{"norm_place": "pre", "tie_embeddings": false, "parallel_block": false, "init_std_up": 0.0297, "lr": 0.000575, "lr_mult_up": 0.817, "grad_clip": 1.0, "batch_tokens": [131072, 262144, 524288], "seq_len": 512, "doc_mask": false, "train_tokens": 1195000000}
MLP neurons of a small language model. Each row is named by its layer, matrix (up: input weights) and neuron, and shows model dimensions 432-495. Each number is 128 + 24 x the weight over its row's rms, rounded and kept within 0 to 255.
After each neuron's rows, "fires after" lists the tokens most often just before its 100 highest values on Wikipedia text that the model never trained on. A number after a token or word is its count.

L10.up83 [125 131 130 115 134 136  92 137 116 115 103  87 134 134 109 130 128 123 104 120 120 129 126 101 157 144 125 105 157  76 158 129 110 155 137 131 165  80 135 154 122 103 114 118  84 138 132 124 157  87  90 150 105  99 112 107 143 123 111 144 101 114 172 120]
fires after: " " 54, "–" 17, "-" 12

L11.up1175 [ 99 147 138 128 156  83  87  86  90 120 150  92 147 173 139 108 142 140 121  88 113 127 141 138 153 105 132 137 125 101 126  93 137 125 143 158 151  65 116 127 103  82 125 122 124 159 149 115 108 157 115 111 168 125 154 145 184 117 113 105 128 137 124  64]
fires after: " |" 26, "," 24, " " 10

L11.up2 [128 144 157 111 111 126  57 122 107 168  86 121 123 136  89 145 134 158 148 159 119  88 132 151 137 139 133 104 156 130 122 106 171 118 131 126 170 107 147 115 142 143  90  98 163 106 168 141 142 140  85 107 164 157 135 137 144 138  94 158 135 111 114 155]
fires after: "," 18, " In" 12, " January" 10, " in" 9, "-" 8, "In" 6

L10.up1368 [107 187 166 154 114 104 116 159 146 119 124 138  97 157 131 115 155 154 107 143 131 117 133 133  82 107 139 150 159 108 106 130  91 135 128 152  82  92 149 156 109  99 152 103 141  98 142 111 134 101 167 123 137 120 153 123 120 175 110 114 164 123 115 132]
fires after: " " 28, "-" 17, "." 5, "," 5, "6" 5

L11.up432 [167 128 133 148 153 145 119 104 118  95 128 142 154 110 141 141 140 164 155 123 138 109  78 148 139 138 134 114  73 120 165 109 151 133  88 108 143 139 155 140 157 129 162  97 175 113 106  87 192  84 130 158 164 140 121 127 123 112 170 134 121  93 111 109]
fires after: " " 56, " the" 11, "18" 5, "20" 4

L10.up1965 [122 136 119 129 145 162 118  98 147 145 109 114 156 123 129 128 127 147 171 114 144 126 108 113 109 154 149 107 139 115 122 186 123 115 166 154 108 112 124 105 121 110  98 112 118 195 132 145 168 129 161 111 104 122 119 139 137 174 115 103 125 140 131 134]
fires after: " |" 37, " been" 8, " Result" 5, "\n" 4

L10.up816 [130 139 104 140 146 155 147 102 108 125 134 151 109 149 155 155  67 139 116 115 127 124 134 130 119 120 131 133 108 166 136 183 141 166 133 141 115 155 116 130 150 134 175 146 132 115 144 162 151 122 105 114  98 109  91 129 169 183 118  94 174 132 168 111]
fires after: "." 23, "," 18, ".\n\n" 11, "==\n" 8

L11.up170 [122 175 146 128 140 100 122 103 167 103 155 132 139  99 132 155 106 162 126  96 127 112 132 137 131 109 151 149 119 160 153 146 135 124 120 122 149  92  78 100 152 151 148 130  87  62 136 136 109 126 132 168 144 134 117 160 139 107 101 128 182  91 118 158]
fires after: " the" 37, " of" 9, " in" 8

L11.up177 [121  89 143 114 133 107 154 117 132 136 138 124  92 165 116 168 116 168 138 125 167 136 184  98 153 108 138 134 130 110 118 108 152  87 145 148 149 128 167 105 141 120 116 101 188 155 119 115 139 156 177 123  71 125 112 115 101 110 131 130  80 115 184 139]
fires after: " " 29, " |" 27, "″E" 6, "\n" 6

L11.up1296 [135 151 155 102 107 174 139 154 184 105  98 132 128 147 110 130 127 132 145  95 108 116 128 137  90 119 137 115 102 130 130 151 163 153 138 134 130 138 113 114 152 185 135  98 153 122 148 148 145 148 144 154 150  83 148 142 152 197 112 148 153 105 121 135]
fires after: "20" 48, "19" 11, " the" 7, " of" 4

L11.up1275 [133 120 178  99 115 100 133 149  93 155 153 108 165 159 127 142 129 158 121 124 105  96 141 130 153 112 141 156 141 119 114 120 140 136 146 158 136 108 158 133 156 113 106 126 121 126  60 132 136 131  80 153  95 102 129 130  80  93  95 157 144 135 142 174]
fires after: " " 50, ":" 10, "===\n" 4, "\n" 4

L10.up1079 [120 174 138  99 100  89 141 124  88 103  92 118 162 106 142 132  95 133 123  70 141 115 101 102 138 130 133 133  90 165 145 155 110 122  88 136 122 106 151 161 122 136 158 132 138 112 102 171 134 134 100 119 145 121  97  97 142 114 128 143 142 103 124 140]
fires after: " the" 26, " J" 12, " R" 9, " N" 5, " E" 4, " of" 4

L11.up807 [124 121 148 102 147 125 154 142  97 124 123 117 125 122 168 118 141 141 112  84 144 107 110 134 102 115 107 151 125 101 122 132 116 134 109 128 105 165 176 147 126 137 110 166 147 150  89 137 141 135 147 182 175 112 113 156 115 141 125 121  87 116 180 154]
fires after: " " 36, " the" 12, "–" 8, "th" 5, " |\n\n" 4

L10.up1320 [117 151 122  91 118  99 139 172 147 133 140 149 110 108 114 136 115 135 114 143 142 115 144 128 122 126 161 107 141 100 162 158 141 120 150 133  93 123  93 137 145 148 121  92 108 154 134 129 108 143 155 133  93 146  89 102  73 120 128 138 152  78 160 148]
fires after: "," 42, " Sak" 9

L10.up1364 [129 124 158 121 131 108 128 115 163 111 113 112 153 149 164 152 122 135  73 100 145 113  93 164 112 114 128  92 149 132 136 145 138 119 157 133 127 138 101 141 140 152 131 162 123 117 153 128 140 145 132 100 103 156 116 131  88 132 152 101 131 150 145 128]
fires after: " " 75

L11.up1691 [153 120 105 147 145 142  92 112 134 158 108 109 120 135 130 182 121 132 112 129  82 135 161 143 120 140  88  85 125 134 127 121  68  99 185 142 133 107 127 136 178 111 147  92 141 112 110 128 131 108 117 105 140 102 107  68 129 180 138 150 115 112  73 134]
fires after: " " 48, "-" 6, "20" 4

L11.up1326 [129 119 130 119 129 103 143 149 124 117 138 117 143 109 100 156  99 124 133 124 131 121 143 123  44 120 127 128  98 113 112  94 119 122 142  98 153  99 152 101 146 110 108 136 144 109 111 133 113 177 153  65 122 134 138 109 130 106 126 117 129 120 174 168]
fires after: " " 49, " |" 17, "|" 8

L11.up596 [104 134 119 149 134 114 129 105 162 130 116 119 119 143 144 120  86 112 119 115 152 134 147 137 176 126 146 143  96 145 148 123 162 136 157 130 126 111 143 140 138 127 141 115 142 141 115 128 110 139 140 142 146 107 110 105 131 139 128 155 106 119 109 101]
fires after: "," 46, " " 14, " of" 5, "00" 4

L11.up842 [161 150 149 106  94  71 128 103 150  99 125  90 126 125 132 195 126 166 158 133 104 154 104 134 134 110  90 112 131 182 124 119 109 127 138 140 134 108 102 125 101 154 153 141 160 145 168 158 100 132 108 164 137 149 108 141 159 151 111 140 166 152 133 112]
fires after: " the" 30, "19" 9, "18" 8, "|" 5

L10.up1578 [144 138 127 144 129 137 113 140 124 121 154 107 126 159 141 158 177 120 146 156 130 153 149 130 153 126 126 149 149  87 129 146 110 146 124 142 136 105 131  86 136 131 121 108 156 158 116 102 143  99 145 111  98 145 105  92 134  97  99 163 117 152 141 113]
fires after: "20" 29, "19" 23, " |" 5, " " 4

L10.up943 [144 160 173 151 149 125 123 156 151 119 102 123 104 148 137 129 111 164 147 112 141 160 161 156 129 129 115 144 128 147 142 188 108 110 102  84 117 136 110 137 139 137 117  96 107 162 129  87 171 119 143 125 106 120  55 116 134 149 111 121 174  93  91  96]
fires after: "–" 27, "19" 21, " " 14, " of" 4, "18" 4

L11.up183 [ 96 156 100 138 106 120 142 135 116 105 125 105 107 136 122 105 123 170 133 144 124 145 131 146  80 146  98 136 134 154 117  99 110 118 136 160 101 156 124 125 136  98 121  81 119 123 141 150 125 111 133 119 143 128 129 121  72 100 139 134 146 120 121 149]
fires after: " " 41, " |\n\n" 5, ".\n\n" 4, " (" 4, " |\n" 4, " |" 4

L10.up752 [173 122 128 125 139 108 129 126 140  94 121 154  80 156 138 169 157 131  98 141  94  96 144 126 124 115 148 139 145 126 123 153 141 123 130 145 113 132 102 125 158 117 137 123 128 144  99 111  86 149 154  93  94 142 103 129 181 185 155  93 158 128 152 115]
fires after: "19" 21, "–" 17, "20" 13, " |" 10, " " 8, "18" 5

L10.up791 [136 162 135 147  95  96 151 156 140 155 153 146  82 159 125 156 150 162 104 107 170 167 148 134  90 101 120 137 127 124 102 166 127 127 132 148 101 106 145 132 129  64 156 136 130 131 133 116  87 136 140 141 145 164 105 117 101 133 105  99 111  81 124 160]
fires after: " " 29, " the" 15, " The" 8, " NHL" 4

L10.up848 [142 165 115  94  72 153 153 173 162  98 144 119 144 201  58 131 118 112 145 119 150 103 145 143 108 165 133 122  86 127 157 137 149 147 133 131 129 100 102 126 146 148 153 127 150 137 130  75  99 128 146 110 125 135 117  94 174 134 114 114  98  98 149 114]
fires after: " the" 22, "," 19, " of" 12, " to" 5, "|" 4

L10.up106 [104  83 146 104 114 114 112 168 146 144 123 144 109 147 142 179  96 121 110 127  89 149  99  99 141 122 131 111 115 125 112 157 112 117 167  95 109 127 116 134 162 152 142 138 157 139  85 134 142 112 119 117 100 129 126 141 140 130 149 166 143 112 133 117]
fires after: " the" 66, " The" 6

L11.up940 [142 141 115  35 128 171 100 126 126 153 125 121 101 127 149 146  84 198 137 122 125 132 133 119 163 122  90 134 112 151 142 148 127 107 152 110 139 163 115 143 140 141 151 157 148 120 109 120  85 109 168 178 132 125 151 137 141 132 115 146 112 112 144 133]
fires after: " " 39, "," 14, " (" 11, " Prime" 4

L11.up705 [119 139  78 106 130 120 127 139  82 139 126 129 100  98 134 123  84 134 106 120 135 148 136  91 118 136 130 164 153 139 147 140 126 136 150 124 157 121 107  90 130 145 124 110 159 156 154 114 139 155 155 167 151 153 137 115  98 136 128 123 134 122 155 148]
fires after: "," 26, "-" 11, ":" 9, " (" 6, " de" 4

L10.up582 [113 174 122 130 143 135  90  93 119 164 105 127 124 164 131 153 165 150  97 112  77 112 109 148 119 163 126 137 138 108 157 123  81  73 146 135 162 120 142 152 102 111 126 144 136 132 152 162 162 147 120 122 137 140 140 127 188 141 139 121 175 119 130 114]
fires after: "-" 18, " a" 14, "|" 10, " \"" 8, " –" 7, "19" 5

L10.up1781 [167 156 126 125 100 135 112 164 138 161 124 141 100 116 113 136 143 153  51  94 165 130 121 147  84 136 110 153  87 126 112  87 105 115 151  84 122 112 109 136 145 124 152 147 142  94 127 147 147  99 125 120 168 107 173 111 172 104 146 146 132 106 123 138]
fires after: " a" 16, " the" 14, " The" 11, "19" 7, " life" 5

L10.up757 [128 138 147 101 139 151 126 130  90  98 165  97 102 135 155 113 132 148 123 107 148 132 120  88 112 117 152 170 118 135 144 141 135 157 128 152 139 115 127 114 153 132 100  89  86 182 165 136 112 133 177 162 132 103 130 170 166 132 124 155 137 114 131 109]
fires after: " " 47, " (#" 5, "," 4

L10.up963 [134 131 144 149 136 142 129 126 123 128 101  95 164 141  81 140 156 129 112 137 124 172 110 142 136  97 123  84 108  93 151 151 139 136 145 137 129 111  79 116 123 165 143 103 100 163 130 152 116  79 187 121 139  97 154 149 114 181 148 140 130  86 113 165]
fires after: "." 47, " than" 4, " has" 4, "," 4

L11.up523 [116 156 135  93  70 122 126 102 172 110 111 101 126 172 105 151 143 171 116 122 135  92 145 145 149 155 137  97 153 122 137 154 120 132 116 128 129 128 133 132 164 157 150 142 150 124 113 115 102 113 152 114 114 174 126 139 104  95 158 145 137  98 136 115]
fires after: " |" 34, " the" 18

L10.up1362 [116 110  68 144 115 102  96 107 167  87 105 118 129 163 149  69  90 121 102 172 118 163 144 121  97 132 114 137 124 137 119 136 122 157 177  82  97 125 176 125 142 121 168 101 142 141  85 111 126  91 136 133 142 106 131 162 135 115  75 146 151 110 123 137]
fires after: " " 30, " the" 25, " in" 4, " The" 4

L10.up1082 [124 134 105 122  84 152 123 120 104 102 145 115 117 117 142 164  78 129 151 133 130 118 160 178 110 128 105 119  94 101 140  90 116 156 150 139 123 127 143 117 122 107 128 127 118 115 120 115 122 130 124 178  76 119 115 165 107 145 101 169 129 105 151 135]
fires after: " |" 35, " in" 9, "CA" 6

L10.up1650 [157 160 123 157 147 150 145 112 132 130 120 126 115 133 143 134 106 124 103 129  91 135 147 114 176 119 123 131 128 140 113 165 118 120 189 100 124 118  97 118 154 139 133 126 166 119 137 154 167  99 138 124 133 149 121 133 142 141  88 153 122 125 137 112]
fires after: " the" 25, " (" 18, " in" 10, " In" 9, "18" 4

L11.up1637 [ 97 134 139 110 103  98 132 150 128 201 133 173 116 133 103 129 126 133 159 115 149 104 132  97 156 138 153 105 109 122  61 122 112  65 142 114 133 133 130 140 161 118 119 149 157  91 119 141 131 138  79 150 188 143  72 137  98 153 128 143  98 127 133 125]
fires after: "20" 23, " the" 19, "19" 8, "th" 6, " " 4

L10.up756 [148 122 115  91 143 150 110 105 167 129 140 127 100 162 117 149 139 179 166 163 136 134 117 112 148 103 135 148 126  93 117 167  92 112 120 130 126 150 174 150 134 169 126 115 133 126 126 117 182 154 125 145 125  83 100 138 139  87 133 131  82 144 148 118]
fires after: " " 41, " (" 11, "–" 4, " Del" 4

L11.up1305 [140 115 140 116  97 132 117 145 138 119 131 132 160 124 124 129 151 154 122 122 109 130 172 118  97 105 141  96 139 128 133 170  88 120 103 133 113 144 152  82 103 107 195 149 153 133 158 148 147 144 159 142 179 121  85 129 160 147 104 144 143 114 142 112]
fires after: "20" 29, "19" 26

L10.up1621 [103 150 123 120  93 124 141 162 131 145 155  93 126 131  94 116 106 182 133 123  96 153 146 144 140 121 135 117 165 119 125 123 105 101 139 112 104 101 151 130 143 137 105 108 135 157 151 120 157 133 116 111 135 137 124 150 129 121 104 151 158 126 112 144]
fires after: "20" 62, "19" 23, " (" 8, " " 5

L11.up1767 [104  88 149 125 154 136 128 157 111 151 143 110 143 122 148  99 138 138  73  83 135 122 136 108 125 160 117 119 124 119  99 133 121 126  89 124 157 166 150 134 128 137 149 103 153 152 125 159 162 136 142 131 112 125 118 134 114 100 154  96 128  89 136 103]
fires after: " " 48, " (" 20, "," 5, ":" 4

L11.up1016 [155 121 129 128  77 128  59 146 173 159 143 139 140 114 115 139 129 163  65 113 124 147 139 100 143 156 122 121 135 102 160 126 106 165 134 125 154 111 152 143 118 138 148 133 142  98 145 104 129 103 135 122 104 114  92 115 149 103 118 123 153 137 134 159]
fires after: " " 28, "–" 12, " |" 8, " on" 8, " –" 5, " to" 4

L11.up1147 [151 149  83  92 141  95 120  74 153 134 116 123 138 133 121 121 138 109  77 112 131 126 108 126 140 146 159 144  86 138 109 104 173 169 148 165 129 145 132  91 128  80 171 127 144 184 154 124 186 114 151 113 118  74 126 134 137 114 107 136 143 140 161 114]
fires after: " |" 37, " " 32, " of" 4

L10.up1937 [133 132 115 123 139 108 141 127 118 122 133 135 125 128  87  79  90 120 124 130 166  90 175 109 145 109 161 156 106  95 142 132 177 136 166 118 123 165 133 138 123 116 124  97 115 163 126 128 111 109 123 147 120 145 106 122 131 125 145 113 126 144 139 149]
fires after: " " 51, "." 6, " sal" 5, " |" 5

L11.up1916 [132 151 125 110  83 115 137 153 141 110 126 106 118 130 150 118 111 159  99 164 157  79 112 128 105 149 190 132 124 128 140 127 126 102 124  89 135 117 146  68 171 119 114 103 100 122 123 112 155 130 134 168 166 147 141 103 100  89 143 146 167  90 107 148]
fires after: " " 88

L11.up1533 [163 139 104 101 118 175 156 122  76 106 148 119 121 136 110 122 121  77 124 116 122 138 125 135  95 131 132 141  86 134 135 124 113 153  91 141 139 124 147 107 158  93 109 130 149 140 127 132 104  75 155 102 128  70 147 147 130 118 137 110 123 154 118 123]
fires after: " " 46, "," 10, ":" 10, "-" 4

L11.up514 [ 99 156 154  96 163 155 126 111 153 153 140 107 109 125 154 139 103 168 157 124 114 157 122 146 150 178  98 153 145 124  88 156 152 149 142 111 120 108 121  70 141  85 139 129 117 130 152  95 144 118 163 143 114 112 128 131 146 132 148 142 121  70 176 120]
fires after: "," 18, "." 18, ".\n\n" 12, "==\n" 6, " of" 5

L11.up203 [146 119  88 138 103  97 136 151 177 126 123 182 146 125 138 129 120 159 133 129 109 128 177 104 133 140 132 158 131 144 146 123 140 133 104 128 115  93  99 154 106 165 102 130 102 145 132 104 113 120  95 152  92 138 116  96 167 165 135 159 150 138 128 123]
fires after: "20" 39, "19" 21

L10.up1044 [128 117 135 146 141 139 112 125 154 127 173 165 135 156 153 145 144 151 107 154 150 134 124  98 151 145 143 104  94 121 115 115 161 114 123  95 166 112 172 148 132 156 138 123 132 110 115 134 117 108 124 110  89 119 146  86 132 160 121 167 131 152 135 119]
fires after: " " 35, " and" 8, " to" 8, " of" 5

L11.up266 [117 148 128 126 113 124 112 122 146 106  89 134 170 150  75 144 121 150 126 108 155 118 161 135 153  80  95 126 111 124 124 166 142 118 133 119 110 107 137 156 178 156 110 136 204 115 170  99 153 174 150 120 151 121 133 103 141  92 126 169 110 130 123 143]
fires after: "19" 22, "20" 17, "," 8, " at" 6, "16" 5, " a" 4

L11.up449 [169 115 154 108 133 145 106 179  76 137 118 149 118 115 117 163  97 129 117 131 162  82 151 134 135 141 126 128 140  95 113 104 142 109 124 108 106 159 102  96 127 130 120 124 130  91 102 120 137 169 156 113 114 153 126 116 115 130 125 145 109 123 116 140]
fires after: "." 50, "%" 8, "," 4

L11.up1725 [136 104 142  97  91 168 102 121 104 139 113  88 126 153 117 160 144 120 118 115 128 154 133 129 142 161 125 124 129  94 124 157 150 126 142 144 132 156 105 120 165 142 132 161 113 147 123 108 130 104 123 142 135 144  97 127 102 103 107 116 105  78 144 142]
fires after: " " 35, "20" 11, " |" 7, "19" 6, "|" 6

L11.up1346 [123 141  99 112 111 124 122  97 130 150 161 106 137 116 133 127 133 129 121 165 124 125 126 183 123 118 127 121 124 105 126 165 135  84 168 146  74 106 122 147 115 111  79 107 149  77 118 161  89 141 167  83 140 157 165 132 134 160 168 120 122 126  85 127]
fires after: " " 43, " the" 9, "\n" 9, " |" 5, "," 4

L11.up1082 [ 92 128 160 157 119 138 143 120  74 110  98  97 116 150 151 110 138 109 105  93 102 147 102 149 112  87 126 140 151 112 142 156 163 181 147 120  81 115 175 121 114 145  92 104 128 111 132 161 106 164 107  79 113 110 147 130 135 132 135 170 114  99  98  97]
fires after: " " 33, " |" 21, " Hispanic" 4

L11.up1967 [ 95 132 169 109 128 160 129  92 128 114 153 167 135 139 127 134 152 106  95  95 130 165 131 147 145 129 140 130 103  73 127 116 127 119 124 155 141 121 188 135 149 152 191 108 111 136  80 130 123 122 154 155  98 156 107 171 163 106 121 134 130 151 172 127]
fires after: " on" 27, "19" 10, " in" 10, " On" 4

L10.up321 [122 129 145  78 180 127 123 164 122 125 188 106 145 175 129 139 121 124 142 155 127 163 168 130 119 105 126 130  45 156 112 107 146 131 176 121 148 134 179 132 130  92 111 131 128 125  95 128  93 132 138 123 108 158 106 115 121 124 160 114 125 137 159 121]
fires after: " " 41, " |" 19, "0" 10, " and" 4, " /" 4

L10.up911 [140 117 117 153 130 156 142 109 127 119 118 120 172 115 146 123 152 145 109 109 118  85 103 106 113 115 151 148 115 142 118 158 133 177 144 108 162 125 120 150 103 204 134 126 108 105 150 147 135 133  92 135 141  77 136 177 131 152 150 107  99 118 145 119]
fires after: "." 33, "," 26, " |" 5, ".\n\n" 5

L10.up1165 [107 142 112 164 159 141 143 155  96 101 136 124 132 146  88 152 101 105 131 141 151 145 142 117 141 104 115  78 148 141  83 125 148 136 136 109 108 130 104 157 178  90 116 141 130 109 123 137  99 122 134 120  74 170 130 142 129  96 164 146 132  82  97 143]
fires after: "," 33, "born" 18, "|" 10, " April" 6, "man" 4

L10.up749 [113 101  95 158 121 155 102 148 115  97 102 137 124 133 161 178  93 100 118 131 131 130 122 155 141  91 122 136 112 132 151 120 148 130 124 127 100 104 138 123 150 142 122 131 115 144 101 147 130 121 103 117 126 102 111 149 139 119 145 128 163 119 139 144]
fires after: "," 39, " |" 26, " " 7

L11.up919 [ 84 144 132 115 113 148 125 140 141 146 153 105 133 135 118 136 116 154 109 132 126 131 143 126 157 116 173 116 128  76 123 169 131 137 163 134 145 143  95  76 141 119 122 115 163 145 110 167 133 162  87  89 147 125 159 132 148 165 118 138 101 148 121 169]
fires after: " " 32, "." 9, " $" 8, "$" 7, " (" 4, " over" 4

L10.up550 [154 116 105  88 134 105 132 124 108 121 166  80 142 100 104 151 117 119 152 127  85  99 134 133 142 132  99 138 102 114 142 102 104 116  72 127 104 125 140 102 118 110 128 118 119 176  69 139  89 117 155 144  74  92 161 115 107 115 160 132 145 103 154 145]
fires after: "," 78

L11.up887 [ 87 173 130 135 131  95 129 128  84 180  70 104 125 122 143 132 106 129 141 126 113 144 115 116 123 126 130 119 168 156 105 118 131  87 132 135 128  84 154 157 147 140 128 110 163 130  90 151 126 126 110 136 114 113 106 131 173  97  93 114 143 157 123 122]
fires after: "-" 32, "|" 18, " |" 16, " " 8

L11.up1233 [147 127 120 133  91 146 156 150 110 144 155 119 130 147 163 164 132 136 170 147 141  68 138 138 124 126 134 149 128 125 136 137 131 116 142  92 129 118 106 120 161 127 125 133 176 117 135 148  94 106 143 147 154 128 135  85 151 192 147 193 123 107 103  64]
fires after: "20" 35, "19" 15, " " 7, "-" 5, "," 4

L10.up1443 [140 131 104 116 159 119 104 164 140 125 137 132 134 134  92 116 105 155  75 120 151 133 126 151 153  68 111 130 115 167 144 137 129 104 138 114 120 131 146 157 125 124 139 132 170  77 139 140 145 145 122 138 104 164 119 138 144  99 149 143  91 123 147 133]
fires after: "19" 60, "20" 14, " of" 5, " in" 4, " " 4

L10.up1004 [155 165 118 164 133 103 101 111 123 140 122 153 117 138  95 110  65 121 152 127 169 157 162 106 111 112 127 138  80  99  97 140 144 153 127 125 127 148 153 135 160 145 118 126 112 145  96 126 153 125 125 144 107 146 159 134 110  99 156 121 132 159 159 132]
fires after: " the" 22, "The" 16, "==" 8, " The" 6, " |" 5, " sal" 4

L11.up1245 [129 118 152  90 124 153 136 126 145 129  91 145 115 170 155 124 161 100  61  57 121 124 142  76 161 206  99 137 104 113 106  97 103 103 121 132 183 123 122 156 138 149 161 106 118 161 113 108 186  94 116  84  93 172 109 181 134 128 162 109 158 152 125 112]
fires after: " |" 30, " the" 17, ";" 6, " and" 4, "2" 4

L11.up315 [145 146 162 107 136 143 112 114 110 101 115 123 154 170 123 123 106 110 117 117 107 151 125 100 166 125 131  81  96 103 150 131 132 105 152  92 116 139 149 124 123 168 134 111 138 110 116 173  94 114 128 114 172 123 154 181  97 126 141 142  95 148 103 149]
fires after: " on" 24, "In" 20, "On" 12, " in" 7, " " 6

L10.up1267 [127 125 151  85 130 133 118 130 140 146  93 160 108 144 104 150  95 133 120 132 136 132 161 142  97 129 178 101 114 112 132 121 144 134 136  95  96 138 132 119 146 130 128 113 173 100 126 119 116 124 145 138 137 126 123 130 132 115  84 126 147 112 133 168]
fires after: "," 29, " New" 13, " York" 6, " in" 6, " San" 5

L10.up927 [133 143 174 107 142 149 106  99 146 151 158 127 132 161 124 144 122 145 121 127 158 137 164 147 145 113 104 132 124 154 151 164 145 126 148 134 123 165 111 110 110 140 131 130  87 139 124 139 131 119 141 128 125 151 116 154 141 158 146 142 136  85 143 154]
fires after: " " 56, "," 14, " (" 6

L10.up1864 [112 147 140 120 113 117 113 132 145 139  90  91 103 126 146  83 137 122 154  98 113 154 117 146 112 123 126 138  99 165 156 131 125 113 147 185 112 122 172 122 141 120 139 102 118 148 123 162 107 136 141 167 102 100 128 147 159 121 151 161 133 118 155  73]
fires after: " " 47, "|" 7, "\n" 5, "." 4

L11.up1826 [127 130 161 161 111 111 125 139  88 142 102 126 128 137 140 112 118 152 116 152 124 136 132 140 114  71 106 132 110 135 102 138 128 142 132 112 110 143 121 130 145 153 151 143 111 125  97 152 117 113 150 103 196  82 154 127 100 131  98 134 135  94 119 149]
fires after: " " 28, " $" 10, "$" 6, "." 5, " US" 5, " over" 4

L10.up1921 [118 128 104 158 103 129 156 125 123 103  96 108 125 115 168 149 135 107 136 155 137 116 138 184 153  96 130 140 148 145 124 136 146 141 134 107 155  95 132 149 122 112 121 138 104 132 106 116 141 119 152 142 123  56 115 156 116 136 117 118 157 137 152 149]
fires after: "==" 32, "===" 20, " |" 10

L10.up1724 [118 118 169 148 118 153 131 128  90 101 130 145 143 104 100 126 131 142 128 140 155 151 129 120 110  91 130  99 117 153 103 135 124 122 197 121 130 127 103 161 165 108 147 119 141  93 103 111 190 136 156 177 131 104 130 122 125 101 139 155 127 100 157 141]
fires after: " In" 20, " in" 16, "In" 16, "." 7, " the" 5

L10.up888 [157 120 131 147 124 160 108 146 110 127 104 101 132 107 133 152 106 158  93 128 156 125 113 118 126 156 120 113 128 161 117 153  80 121 152 148 142 104 111 143 143 135 120 107 140 118  83 139 132 146 120 115 147 133 133 132 175 139 127 110 144 115 118 111]
fires after: " " 40, " \"" 4, " is" 4, " $" 4

L11.up1200 [135 145 116 158 126 134 141 126 148 143 120 171 164  93 112 115 108 176 123 113 129 124 149 121 153 126 165 141 130  89 110 146 139 154 111 107 146 138 115 152 178 112  91 132 111 130 107 158 111 145 121 138 157 135 167  97 165 189 129 127  97 179 132 177]
fires after: " " 46, " |" 9, ";" 6

L11.up1719 [105 123 141  92 148 139 125 120  66 125 139 116 165 152 116 127 128 129 146 128 154 136 119 121 135 134 127 160 108 152 118 154 134 128 103 102 139 146 122  90 130 144 143  98 161 100 131 177 132 139 103 106 101 102 111 166 132 124  99 111 123  98 134 144]
fires after: " |" 33, "," 11, " (" 9, ")," 9, " -" 4, "." 4

L10.up823 [136 142 135 152 147 137  99 156 128 136 120  90 120 143 134 125  83 142 119 142 144 136 116 149 140 105 148 116  57 141 119 127 131 109 145 131 160 115 115 123 161  94 156 133 133 100  81 156 128 159 157 157 140  89 141 155 144  75  85 137 130 139 131 132]
fires after: " " 58, "–" 5, " and" 5, " $" 4

L11.up1773 [189 171 138  96 143 115 107 110 126  84 137 136 145 148 102 113 132 137 149 114 106 169 121 120 124 102  97 129  97 141 107 101 121 116 133 147 130  59 138 121  99 114 139  75 157 148 120  98 160 101 152 131 118 134 153 113 137 115 114 135 139 132 174 116]
fires after: "20" 32, "19" 7, " (" 6, "-" 5, " |" 4, " of" 4

L11.up876 [107 119 195 137  73 107 113 114 150 106 189 124 143 128  93 122 171 183 106 103 106 130 157 127 140 158 136 136 156 120 133 118 146 143 131  89 137 110 133 107 139 179 129 155 128 147 167 106 138 177 161 104 120 141 148 168 137 123  77 146 126 106 109 131]
fires after: "19" 40, "15" 12, "12" 9, "18" 6, "20" 5, " " 4

L11.up307 [112 156 155 109 102  93 134 111 130 118 133  83 143 147 124 145 109 160 170 134 132 152 157 134 125 152 146 147 132 119 158 158 111 129 188 149 105 156 130 131 176 155 140 155 153 118 147 141 147 107 153 125 103 131 125 139 105 180 156 122 140 106 147 130]
fires after: "20" 40, "19" 11, " the" 4